config.toml
n_head = 5
positions = "alibi"
parallel_block = false
optimizer = "muon_variant"
lr_mult_o = 4.0
doc_mask = true
MLP neurons of a small language model. Each row is named by its layer, matrix (up: input weights) and neuron, and shows model dimensions 208-303. Each number is 500 + 40 x the weight over its row's rms, rounded and kept within 0 to 999. Numbers have three digits each.
After each neuron's rows, "fires on" lists the tokens most often at its 100 highest values on Wikipedia text that the model never trained on.

L2.up262:451528540492557498413466571509491523507487509467535489496544455579525399504532511521475498457474527535418517551481442485420429498549510528570532494541502501557483521484503518513513490469520510508523464543437454515437447482491450512494570479525482512487476537471492545501485565518525529498
fires on: ".", ",", ".\n\n", " that", " |", "="

L2.up346:533532486509483536486506481489510458512450509443570523439424495451529538528514563501473445514546518443480461489455489484539548475545472530509572485475518464468519513521469546485488575570451523454543557505521511489437568472494516499491560448481519511448549460489485493414543480401486522572
fires on: "av", " N", "j", "N", "G", "g"

L9.up538:513576496462518567479529473523551522549490535510455502552501491503509468531477481483450546500474540457475564515557506518461481447499579497447517488474514496537479526544534449493469516511556458561451462473544476524458454494470511584432527525538455458402518514533506390482495453568448507598
fires on: " ", ".", " part"

L2.up990:473543522547440454566529578527495497463491523508473450467510473491513492552508471514511546516572456503485481456529417455493445516438515506503472551510559540513511492486545484484526536471505489509539436517506554538535475492508475500555548474494485475436514505407489572500514564459544505467
fires on: " also", " |", ")", " later", "aly"

L8.up595:534558504546562535570504481571603483514566527471511520462461494542447523569478564485533500521489498485467420489473532487450438568572506474487543509502480475465522487460545552478574470467435543514422518491467506449449524516516524471493504492545518522426525495445479534511520482484566515457
fires on: " h", " H", " b", "-", " gl", "-h"

L8.up45:436519558426551503519535538488479468511512470523490468446544523393452513532502425417574494553461557494506563471549514540475473479440484488541472524521490464540467464487444434488538455519436447556587514540537521513497552481489542529488473466434489546463550513456495542465481569480454548574
fires on: ":", " ", "0", "°"

L8.up172:510455506505574534531556543510491496524506459529533470502521486506566483538481505564495574491466429517455520524531465546537541457498524538529525478576514569491498540488435480404478552490436440528467502485468529435478534486513404511499519481528487540482462528450470469513549495491456496454
fires on: ",", " to", " |", ":", "-M", "S"

L9.up1639:499515471538549519443459630482473529556521537478503488568524527492464552480532542410492559456485443460490476402443520508462510495523473559500560463504511433498500494507546533522436479486482488457526497524480520499487520545446505619510518520489526460470546493498506550558475496454515538495
fires on: " (", " |\n", "[", " date"

L8.up108:488531464577542499518542508497520520502504510501475496504534533529428542548487457501533495456333487499483521473514536552417446404528557504487435562519467470468545474499474478535479476469487489481570403549523547487419473516519476455502509470502515580532457534454468582493497484497505468561
fires on: ",", " (", "z"

L2.up14:435528503441531498470580526523569510441518582526497422560524474499534536463437521475534481567558482534471519516526465478498507480541506474549499562583555554478476438446547495498476444489482547480486492429465509465506490456485528456561568516527512520488534497473534540491578504509496478519
fires on: " |", ",", "–", " ", ":", " /"

L2.up1565:498497477506522506505445488483483482542522475507537526574503471454473493554441478490493530494458493543498525461513544470459464403483468536545501509521473457490502492515558510566504423476506450477535527482436525430495409557426490514422499478527472491547491509503579578507458558535497550465
fires on: ",", " of"

L8.up992:461475460520563524478466481504513541504530507552438532455558495555487481451501513561512435494445426441503516431516441468474493416467515438495491485565537540549493583449550480464444505525480509482557482442596481481534533494558448551431588521489467534452527559526487482373466557484511518510
fires on: " ", ".", ",", "-"

L9.up1031:531462493475532491457575492434506534456487399469419485410538441532504518513520547480424535441530462517552491512528431489484493501480604511456511462476502500466530477598500458562457501531476500541512534563582513557470493446517529475495463416486553475514470487506554511531575513517547554442
fires on: " ", " |\n", "–", "|", "/", "b"

L2.up1880:523496462528553533505545517477441465526528528501572426470511473521481515474494437514494451538445556489545470527518500521540489516518444522500456525488452516439541444471506428524522524506559521510498552512466412547528448548473537515452505502531502417472445482481502476621563500515559590565
fires on: ",", "ing", "ist", "e"

L8.up1294:459484544460457515474501452514509445543512444511452539566449506489439456486516561487554447531498464474485521488536408523561585472471543542451547547535585513500550472468519440442489506537478526482514499551464491515446516444458441525489551468474379466544493564467472480524513443522475451460
fires on: " M", " un", " well", " m", "M"

L8.up627:517478476524493539422463524487473519469489451487526525529518437489520525466449557484443467501552467408489486479477500460531474463535468495514534485596503492493484572389498455532421540541492487459556503493456452523498527469525553512488531543569435520446562517472533451500563447460446504555
fires on: "M", " N", "N", " m", "I", " M"

L8.up1365:517483454462523505452543520486493495513529545547445499509557524394527504482545535480520554502518484487533476473521461496397462481469508521487541560534496495516445467429554458469450453492534487473549414483509580515456479508497538498533551471497508485463545471425504538468472554540466534476
fires on: " ", "–", " ("

L9.up964:497479493429499479458539495509547533551491463541478426512459500575515447515524511396412455571491476494529515504456480448497557451456584514523467433556489459450512459481495474487528418490610533546478519595548490479463479537471546468476465508510537486384602542530468504540457496409539545522
fires on: " M", " J", "|", " ", " U"

L9.up793:490539555464536471450459413506500491507449507485465549529471414470527569479516470439504484499488491501429507517455473506545495560491541490500524532440467493513561461479508456524461571466540539473479427500458401487534459542461507500512413529477529529429484514422442568512534512500456455433
fires on: " g", " G", " K", " M", " N"

L8.up925:493467475564485473495507536513512545453532468563560569451435462569538579544517500518431557417489463476520535488527504488437519531489456445525465505585515506470480511550501468503481444529515517531474547545495453483474449533529506454579536545497451518448491532541428473480505509516462454486
fires on: " "

L9.up562:506507535469554503534476511497471452506544465492485505510503542540559528487424494436448520500450499429415495481502458462487475554531501416463520530502523534514504534475557533471562512513539500488429405504538490451478454504557527467537579514527493515537570602500485542496550477411481440454
fires on: ":", ".", " ", "′", "°"

L2.up1684:477490540530466502507441489519486540541454524459468451389487523518581490531510474475414462461497477479481575456468486476501539453508463516480450499496543486502433490493547621484488543481433440470552522557592479567484553526460488533478519616438533576520520529490532478480504495487546469529
fires on: " ", ".", "°"

L2.up1753:524487487475565542421549473511528466446469479532483499443522424532487526460531522521499450515544508499552503500544614492475497386560509501474516467495476551509520538391533438524516482462490503514520473481506439515514497540457561474544538526541490483487498455512471498526580480474526499541
fires on: ","

L8.up1125:521543489430522497454479502552497496503429497476520415493513534476524441456576494429515545550528492474512537485448507521447535463475567502459576440483546513505559491504542480552432482491533590506541498538565464529479482496520470541555501439585523449457535524505485426539497446440543501417
fires on: " ", " m", " M", "M", "am"

L9.up723:525525478538494514454533498532516518536556524471504542524458493513499509442497555514560593481472569529463470473489493465458510438499553499466567520530491527564463445520519500481481503521557490558496460467540541493484503524506485472499532475572420523488532517535559571516499507573531495479
fires on: " ", " \"", " ("

L9.up40:502466485541527454499516463461491479511438489447480484480527572458539570558434502498498516538507432473481500472494486441482408457486490540465511568438560475495484476498470445503452413488515588527519512545538526473532531582436485534506512471515544495437578531541508552439463512465498518527
fires on: " of", " for", " after", " in"

L2.up750:473447481511474447520496549493487518463533574567449496480480462493534454502525571459475498498522551544535472550510442494508541477518478525545436489486502511493563420443509460468517409446546496471490483483533556526477523497453460486557527510512482508509477504536463403509478428543525501560
fires on: " he", " they", " ", " would", " she"

L8.up276:480513503454521549489554499548499536437487521563471536504465474468515574482427523439480451492562386486511502497468478538503491468538506518519503476517498461515560537515480473510487474491445481527505461503499513476514462425479480567474484556520462557526475536531526478564515463578576509538
fires on: "M", " M", "197", "ol", " Bre", " Kh"

L8.up736:498477502485566534526537505470568577554516540502526474418559524555494478486478552518544467391505491468550466487493581540445579426529507532490502608497493538467468524504500487447489519442468550539480484541527511503530511490486466465527553459552495608540472552538533535531502478400496514497
fires on: " ", " |", " (", "|", "5", "."

L8.up79:540481533524546521512500493591470538523487533489474517483555529580470442451482517447445502491500494491540479548531538543425564482623497456557427517520529489473516508431506468535496424480522482507515474494426508519471495494509472492495429388455520577453450482447499538463397500510481461538
fires on: ",", " than", ":", "hen", " least"

L2.up1322:466530602461428473529484506521528504491477486516509520547430504484461466491466457478404528532533517475555572510485511491524497444502455478460477500487490515550516410529492535486507476534566423465548477592496484492495480555447457402449513527455544513517500424472574535433466518535566507547
fires on: ".", " ", " least", " over"

L2.up1418:465461492469525508545469560481519505478506571497520449495513574473518557492496480522472449441433519470461491543546471487443556559495507476482501462489549497415517518483598525546428497480535493494502549473444483486484536451518521574478523563464409456521487535442478511482520485505597449556
fires on: " of", ",", " in", " "

L8.up525:474520491553504528525517454498422567574500486519583465435489516504440442520525562548512564521456491524534567455467418524529505533558510558494516533467419545470498474529549542550499504458410534512402481512510508504477448573498432503467538462552561583475514525433526552457480423462552513475
fires on: " ", "200", "201", "–"

L9.up1755:538530519496531482507536527549499552418589480541500534539490499554502501474550503456535454536459508525556441518452471565490551444539492556514515505458428461482565508495549507450490440492474469488461531496555492485550536490495588438514535480525524524499489502503472595519504510569516507480
fires on: ",", " is", " was", " were", " are"

L9.up1470:489442531535548444521533494501509523510475510533546481461502489454520539504514457552470552515484482552521518474488541490511508494443589512533477566540512445538503565530507456529512467534499493576453423519499485534473498442550495456536495514457489537479592497429480551535536556499574535423
fires on: " |", " played", ")", " ", " career", "You"

L2.up533:509557517468526505474528456428541484496584534471488537505531500428506508477523572512470405547514550454429503520431581487508484565483481496531512550489477513484480502440568537520486485525471515520510517515521571461508541434495526497534521515516480457490538473484440484496501408465503598480
fires on: "g", "s", " of", "w", "G"

L8.up678:501502478504545414604521522528534496513501518542440487447474516537473482558419489527445480520518506499523576509467467406465469523496477459570492535476466461516482478542480551510468517596518499425516508484474500458470456530493468467523488508480516517478486471528523503492451515477559486505
fires on: ".", " ", " of"

L8.up1328:532511538467494518490526499485495519441542509443498539553471535491450460490481509461470476501533547468547523562453522537452486505488456562475440585478514533531533439526503529493471463514488510506522468538520537442577532493517547452516470528520561477509526536507521522539483570458400513541
fires on: ",", ";", " is", " (", " March"

L2.up738:506482498487522578518536499464563484542427545554498437462571466506531539460526531509429546463560492472524554525480561550419569534483505449484480515485497437461484484492517529549515506531520461428560486528533488430479526535438502483526502545494538478418406458454501540514570515560548539460
fires on: " al", " of", " that", " the", " this"

L8.up750:518521518490537495504478492557502546446450525592460554526454531486462509520536539464492469543547482473469557433557520542480495551471424545507455489487535490489518506542559460470460495531473460446505449550492571579514531432477501492509521500563543587485464500532524558499457553467458532524
fires on: " H", " h", " |"

L2.up136:510485512513482423539543497503457525548499569553571500551512496468534474520552529402493518445504511505560503446450570498520451498491516502579483529551548460482448509482551523520579498490491484379504486494541500539514520469543509434556500434539479472528430426497426496481466432469551493518
fires on: " w", " h", " and", "ru", "ü", "w"

L2.up1419:525510563554504546446529518514468531485512450458486462442600519581522481541499494555470527539524452500498550532529508489490522498470467565447448524490524527431472601467465516526455474515425543534529481561601495483551424476404523469444509464517514563505467483526497457500480469548535471501
fires on: " ", "201", "–"

L2.up1391:491464573567477554527516505498500531500480528468453483500532522492533562491509516537517513499473588551393473522478480459507507499514469490500442433430499497512415482471541509525532558469533452474470402472519479502492477520462427538414510549428503531466496499487459539475388519568484529506
fires on: "=", ":", "-", " |", " of"

L8.up207:481462496534490494418511503448526502543534505559499536514481479476485517432473496523542466506554485508537527443432426500512595515474538568485495519484556478457454485529522486510549522583473542556526505441495519522439506557505451520485447505451473520463460549506523520517495482502490499504
fires on: " B", " M", " A", "ol"

L2.up1831:504474555566495493501501499469539464517442487561452503451526522545461514483517486487550493401546523527414476514491447467524591515506506487505456497488458508514478482517579461497464502473562522481479486554473557500447505460456471496511503537509538538473459454493429455503500471531469487479
fires on: " |", " of", " ", " un", " that", "–"

L9.up426:516500579507512572491493494449488462530526494559504562466527490516555439470486534483507530581479515489505483441453448446511532501406561433501494507512512508461565499543475531488515484427564499526487403444522451459500483524552545473543497452451484482546513422439515453530515453413483435499
fires on: ":", "′", " that", "-", " which"

L9.up1585:541401561465433480531521490544501488452512442521519525529450517569518471476494532454472487491493464510473550494449427500483428558471522483524532497512533486472536482512527545544447472510515492522498558567537501497563549480478514528613535549471515555484523490489493446551520556555529513581
fires on: " G", " P", "G", "g", " g", " m"

L2.up1903:505528516540485469482525521441472523505596471416534498530444503549467494517516539482475480441413591488431524491500533474488509548489431497503488518507473485567480526518462553518519486462418481477570468489461418490468493514519458528538483487497550538404548546507525510518461496472496563519
fires on: ".\n\n", ",", ".", "==\n", "The"

L2.up21:508535500546448454492484506483577547592456466512494572503482463514558448481525515540460525421514482407462423474471541471511470539481516509517497552587579532442536482461422466473535548520491601458521511500477568539523532487572420458538475553464479490622445520472524480493458451498500506539
fires on: "'s", " and", " Press", "/S", "T"

L2.up1108:556495497523474461495537490544539529516503479525483504500552470478490543534490540481485470499448596469543512525479537546458491454536497462496445486510582525484531506456511461527513448484477457522510471471463514485492620515482420453496560547426414525562441491537475474431576457573565466525
fires on: " /", " of", " in", " ", ","

L2.up1058:553524470485513531504464455524579566525497535502501487512528539539571537524520587472518507609460515460497494416528476464487528462462506510489487523474518540475462568520516499524479458513548484436463518489541490539418468494440585519523518518468486412537511477545527456490499467514533471546
fires on: " ", " |", " votes", "."

L9.up1142:547468509451468529500545471457465542459463534560516560525519449495530551573481540487543553439468428431542446510507494451569526501421461462505516515501490483506471465560568497499549488529516566474499452503427504474519559455505540468453529534437531472492500520534513479488545475497505481449
fires on: ",", " •", " and", " of", " par"

L2.up520:512489600538529390462596577492521441467545540495538512525426555510518580485507484546499542539502446443492501507499537512496488546500476493501502491502533536513536522497496534527522498512448482594499455521499468475511466493542494520527554415544507510461504536463565602485537494512460549562
fires on: ":", ",", " |", "."

L8.up1452:452479441501459533529511506497543476592491533557546510413469544534493528518581497545496506491497513519577541481498501460519494525559418481484459500571581582516527463504427568432527547557473446526497491453583584453527490459528458530514541456499497492514465547497474468550491483556519476520
fires on: "B", " B", "-B", "b", "d", "f"

L8.up728:466448450580529456453552480537499562467490533485515517570402544492389475527499463447539523537472501489602537495545445461521470579486440492472587521458497433586542449514418445514490432435533519575492407535451509468563454555486517475534524498459496492481454513542532515437498450470480523482
fires on: ":", " has", "J", ".", " having", " had"

L2.up690:563520502533462475466498526480443454469486498525523419491540449539521564532514439472489467500513512501491520539527493423400494507503561506432540502501476534506487514443444547492536426526529520513484503577537469547471510467535549379553489498546466521514482443506520568499524520510534469501
fires on: "–", ",", " |"

L8.up590:510455472509523468536486471489404499451571569484426516466497476480566524511462512476464461529515491491527382457507479519574494440515474502467509503429562509522526477547545474439538535475515539551506517539542476453525552536470450542547587476453524481480533531473444409514489466511462503541
fires on: " \"", " the", "p", " ", " it", " p"

L9.up374:569512524445522494565515532518420523524418466488466557454497544510499497534573533501443545478467495457565451510498507434539431538526534480464476504505499520514487478508491546493478467573518469486491490562556575512538513593481510528475544513543466487467573517509555520463595524491494428532
fires on: " In", "In", " for", " ", "Since", " of"

L8.up1270:544408465528477437596569480440485473418504498551496500500537492522510458496509408563476547494448455563503468499484540458514500386546560499514564499521546520502522460472602524518444448461469509506477465534499534535507449545550487576470500506493476526511523539465412535517518477450473451506
fires on: " ", " at", " on", " back", "th", " for"

L2.up1770:432482461415449538480518535490455529581502447515478536493519466507511485499439602542453520504494496564429521486483440502504490543508420603565525493522532473486484467495522549534467420495496540395432484537480501567557518556473472471503604480499474578464500501577475538494486501457435476479
fires on: ".", " the", "th", " ", "201", "st"

L9.up24:502472538463530456545541514514483464426563463537525511550525462529577548493535458487479529561423497499422413528513511491472495487432536542492474423579429554481492491506499512500467510468548515501493543503488453432492513441551479465503524446465508477518474514470501481526595551475518446515
fires on: "S", " S", " to", " two", " might", " would"

L9.up1141:623572507466551520437498537518470509523494535479455509510545500493516481543559497457510402457454590485487487485394511497510483510487492543512534494476462590522517486468479459427481440528521554491490584595521483455441444507489556454425506511511427520502459527495454601475500567515553435549
fires on: ",", "T", "1", "."

L2.up1586:471459461495538551498574570480520514403544457528516538527557471509468524446415463534477504527462519408520478464520568416469486509555490507516503492543524528445540477433494490545480507527526499457541482486491509478490529534519509418518556409527552535476515604518428522484508477539518562521
fires on: " |", " ", "\n", ")\n", "B"

L2.up588:476506536476439360426563511510539532478521537457480459511513478563414469453496484495430578489487550527524536537464511499522484517501564525544446493562464496531529458452563521505490515489490450561491494517484469536491570447475521479531500498451512518492502509477535504532454506511460505478
fires on: " |", " ", " to", " a", " (", " over"

L2.up977:505414487496498444525397520548491537553472489478504555514503589447487477556439492523486502504498501510462544460493531449503524553495484546489468582542456564429524489490506613548386470482481487523493562515479527435511469492461521558477531506514456520538507498520505496523439525460515552467
fires on: ","

L8.up942:524474508438544507515472494560468475455510499580476528596573504522475477452516524386543394452488490515488545499484547550583470503492487502469437454501488492470542446549473477464527444530493575545424524468473519435503470464499458547461517537464549513487477437520480531476622548518508478533
fires on: " ", ",", ".", "9"

L9.up1432:501510481447524468498482402522492513474492534574488508487531576498462475513428531520512503450485463487512523518506476450478518429482508524521519519482540524518494499625445488458543494471535501417506472497560478462405494487525592566511475550568458457482515487521527469408431452541547500485
fires on: " ", ")", ".", ";"

L2.up1219:500481572543579555492511513506529461504483507490495465540503504486529565533449407556492462549416461418448530456574400472441449467472465453449537557538430492518572481474488471560468505500507491455506410448552513441486531477605523393486537444535565512425514479425567563536532501515521538453
fires on: ","

L8.up522:445422496508452460591522459563487565551440539507474530460503553496531502452455495506456438535530424560498531498532538545511447479456422488528457486439532462556472548449486468510561497461503481456419515540452604472568580551548437459545530473569541535475460564498541461509443516520451502578
fires on: " ", " |", " (", ")", " (−"

L8.up1128:532553511498504517441468594532473504549529490504493465481510485499447563502558488513459549476472451504482473499541460476531562481468540471504512498559563504541500476530499489474514438521561526506484515554498491468428533514464475497480544477501473407465473598544488491465466445557407472484
fires on: " ", " until", " from", ".", " to"

L9.up1480:505381472558460557494483540441585469532519510559496484400560501476499544432397569528542517458532534451545545422516459493506532531445534525536508514540552526451506511472544423467515567456516472582484493490547544521470532581467469480489556542524482449478446508492472477517537450418481474579
fires on: " the", " b", " B", "ol"

L9.up1612:509535508465552512474544474576568505546454523477508472437454454493471570446567590489550504502432500430527516484548497531549499566479484480447605538464535479478595414492505510583448493474532560522561549536464474438580477482501436508572493480472510510438457541554562448456480509427498453501
fires on: ".", "-"

L2.up267:490482510549503435524592542543559504531431579428489486474528520524556530474430524535505543463535515418487412494461439562427511448478515531458466505475495502532439498457534457518460491544487490424521466433484514512490517531501529552614454471534458468516488471453469514484530467510528512492
fires on: " of", " al", " back", " a", "ul", " "

L8.up856:467523506517493396460427501519536471471584423521515605497517549475464507551499522386530453501433554542475431491530523532495560485522441508407518515536543528508500459485545554528510496537445493437452514499506491501492522431502471520433479499543538563479488529481539548528400525494433530458
fires on: " |", " on", " (", " ", " was"

L2.up799:505456500552572471510496539441549513463522450451445507521532531473528522513448479552472527505497477455564519546534481418458494540498553589545512507575502510480504478524517474405468512521515498570482504498515500459505537487503493440479525496452456472459409477468480567500496506529502501595
fires on: ",", " on", ";", " |", " to", " the"

L8.up63:519523491475475500468519518532446484453542512626518600511528465501490535503548550512576517468507476457509521486469507532472452541409488499524451421517526448571454481401393539553504493394425553523449548482479505441532542521542519526444535576539469553511467445498484517458495399366449525445
fires on: "2", "6", "4", "5", "3", "0"

L8.up1586:489495487505448534501486470551471497514558386488473547524511434520544472457507506525506466544539537566498416509412534482533497519488540486487458514517458555497491445490546503505426546491530479526556524540540514509579541504539476525491517522512482462471572498463523424511477509506470582547
fires on: " G", "s", " g", "l", " s", "G"

L9.up233:452540498538443487512458447426505490487513446560525532453445532575433462519546496431470492487530496424466515508529413503517501481401502530425466513451471499480491500552494540494513548589479446465463431487524559538421561479501472486501407532488534516475515454509485541448486451560515484539
fires on: " re", " un", " inter", " ", " over", " almost"

L2.up1054:471449495566604440466496487465523521539539553484496524482403459506535501472536567586497503529454497537479440505495541446472516476503593549455507549534437470526471531545467500518507432537459485477533453492479476530451503475509505501532484483513486464483535590502519495561575449484529481587
fires on: " ", "201", "|", "199", "202", " |"

L9.up592:476531526501568558498532450518512520532518470513455530450551511563501502472473472526545502425470469415467546445560511474448517534434543499533543504439557568512532465516458474496510468472555594497554527470450518482450500538513461448542580521529543416473535488452494451523398515447499556503
fires on: "L", "-", " ", ".", ")", " —"

L9.up1321:554451471542561487535517489492510486571528515530530501476508530458508544512531488477482433435523552496536498482497530522497510481546574476445497446556511505477532506555559498472513478543546462543436521536507477481534506517525532463496568535461519525483559495484481442476576474536532542480
fires on: " ", "′", "196", " of", ":", "."

L8.up1334:510540502390530510535474483528549485474549555479511488480552546558579428539541451494462488459479560479479543509502447469486512473504483483486489498571550475482434593541478528476513514434518501510545489467437393455461510541516514463556549510457500542497525555462511448463494523555508481567
fires on: ",", " in", "C", ":"

L9.up1664:520486468501513510463496413462500472515579451513413481484440462479499558493476499508536541478481525487471572483468514492480577539555557478440438560439555548557519415453569462468464577484497532503454519533514513485488532473488482493455456502567483493449553532420541480517470418485517458443
fires on: " R", " M", " T", "0", " G", " L"

L9.up1888:508485555529548488512421522502514551455549476488490483452505431523528514421523560508493545411460545500521445495451444415544546446528575506529426531517535472483500549508490438510440478554432425465557500541515553530457449487494466467573529503567493445450559468471469504546414466538457450520
fires on: " to", " a", " of", "ulus", ":", " and"

L2.up1158:535499578540586483559537581497572513456540461523495517538464385513460392463508514522516501508536540573462475508515546436538509450545473541509451597558497489427466472516468453516469517499535515457491549485512480467409455554456469542525528494476537539503485509480463490570474457503502552556
fires on: "|", " |", "-", " the", ")\n"

L2.up1314:446519544520377512406518509468526486525577530480506578523518571560497436578523445504436438545554547463497564623497497524472565495491500524530518471527499540502475465535517457462450553480520498484520508534440557482468546476512532451548534550468477549468457495496485536410516535486515555500
fires on: " ", " a", " May"

L9.up1574:521450512512551509468495459479440499506486537529527511383396455429572523484548479481452493531482414453531436495545488508498577525529467481520516506480556538499532457540547512570550435494457453476548490488453530449511525470503461543528439514464460555528545511518485537487508489407508574516
fires on: " of", "-", " the", "-g", "197"

L2.up199:465530453479431498524483493499453468521473538540575501509471483523431472452500532492499531419543500497425495461494518480460477512533479542458514481522515434456584511478477564455547546543499431502498489530480437493473510495488590510504540490510497547521484513424512498461499547540540451453
fires on: " "

L9.up1751:577559501490556530517543537612430450508525499498504537523509435525471587383518440486464466433438481471527528498528541509506474492442493472429558468480489476406552507484470483511476413482494541496483478450547510475485468475569498510422490527489495486441532531485392452475496474488543474554
fires on: ",", "T", " ", " Z", ".", "-T"

L8.up28:479529562530486473519445487525520522580557509585438492498543559490581485544562544486496462430528496480513396510552528501437439549440502521540525534536514540386581479517461520423576516602506513451465544494593518524495535540505502459567455471482527479462447485487550479505447510404453564527
fires on: " most", " more", " inter", "-c", " very", " Pre"

L8.up1360:556530556503543490561587487533458480496461486529507467484454446544499500539560532592470556532472489484484585452492485530509517479524510579495503462581503429512508522497497520554503504442477541470518513560484479507554424516459498504528508469519472560493476477513516519544403510435522497453
fires on: ",", "s", " with", ".", "with"

L2.up882:541489450498507502452504471561495577465531493513542449513570523541500502472462460454491536464509524505459465459531524517512521465481499481522431492473473486492470484512620532476411441499530527451540513524483495547437491550477548527446505516458499580506520506511470539509463506531494525509
fires on: " of", "-", ":", " in", " |", ","

L9.up1573:495550514476478504516507458494461472525480527482493452484534506490544462465521566507537454496478575533532523524439491483458552523556491462494534434520504558490520538530480521543540468510541537464466463470469420418461478503544536505537480564500420471549557479504500495460491571540566509534
fires on: ",", " in", " May", " June", " "

L9.up961:548506431460505471491435522574478470424458446577546541475570528540560471482501456527460463467539494478417506538495452479507529453497491507418496396548471513533543559414496532498532470454535456462514504520498496512531517539507504514595559510490476569476471479475508472432469549487503486496
fires on: ",", " "

L2.up1207:466438479503448510452506445538507492493432475570505442473544507481466557500465502526560534394446496532419515535500533538438566467494449533554472506464468513508509493454532493429503462539555453465485485471518517479495515502491523411499529529481516529494469472518458474498506528533478438523
fires on: " ", "9", " Fort", " |"

L8.up1872:445503494521529477512533481495531461496507513488498513409514462523552497480521557529444541479540479462516517535492548531511478498482509477575480446578529504438489527543520519502485537533478501504555501491540543553542471512467536511597494465547491486537468535422465535500465447514452516479
fires on: " and", " the", "f"

L9.up133:454442555544467406520501495468486529500502530460475473512561508511544461542624506457482466433475483494566477492473560475509460469531485531550562486482508469488555464446528401481509508540503515522483542502551503463579471488464533509451518544477438517480555532453483406522476419509509485453
fires on: " ", " (", " un"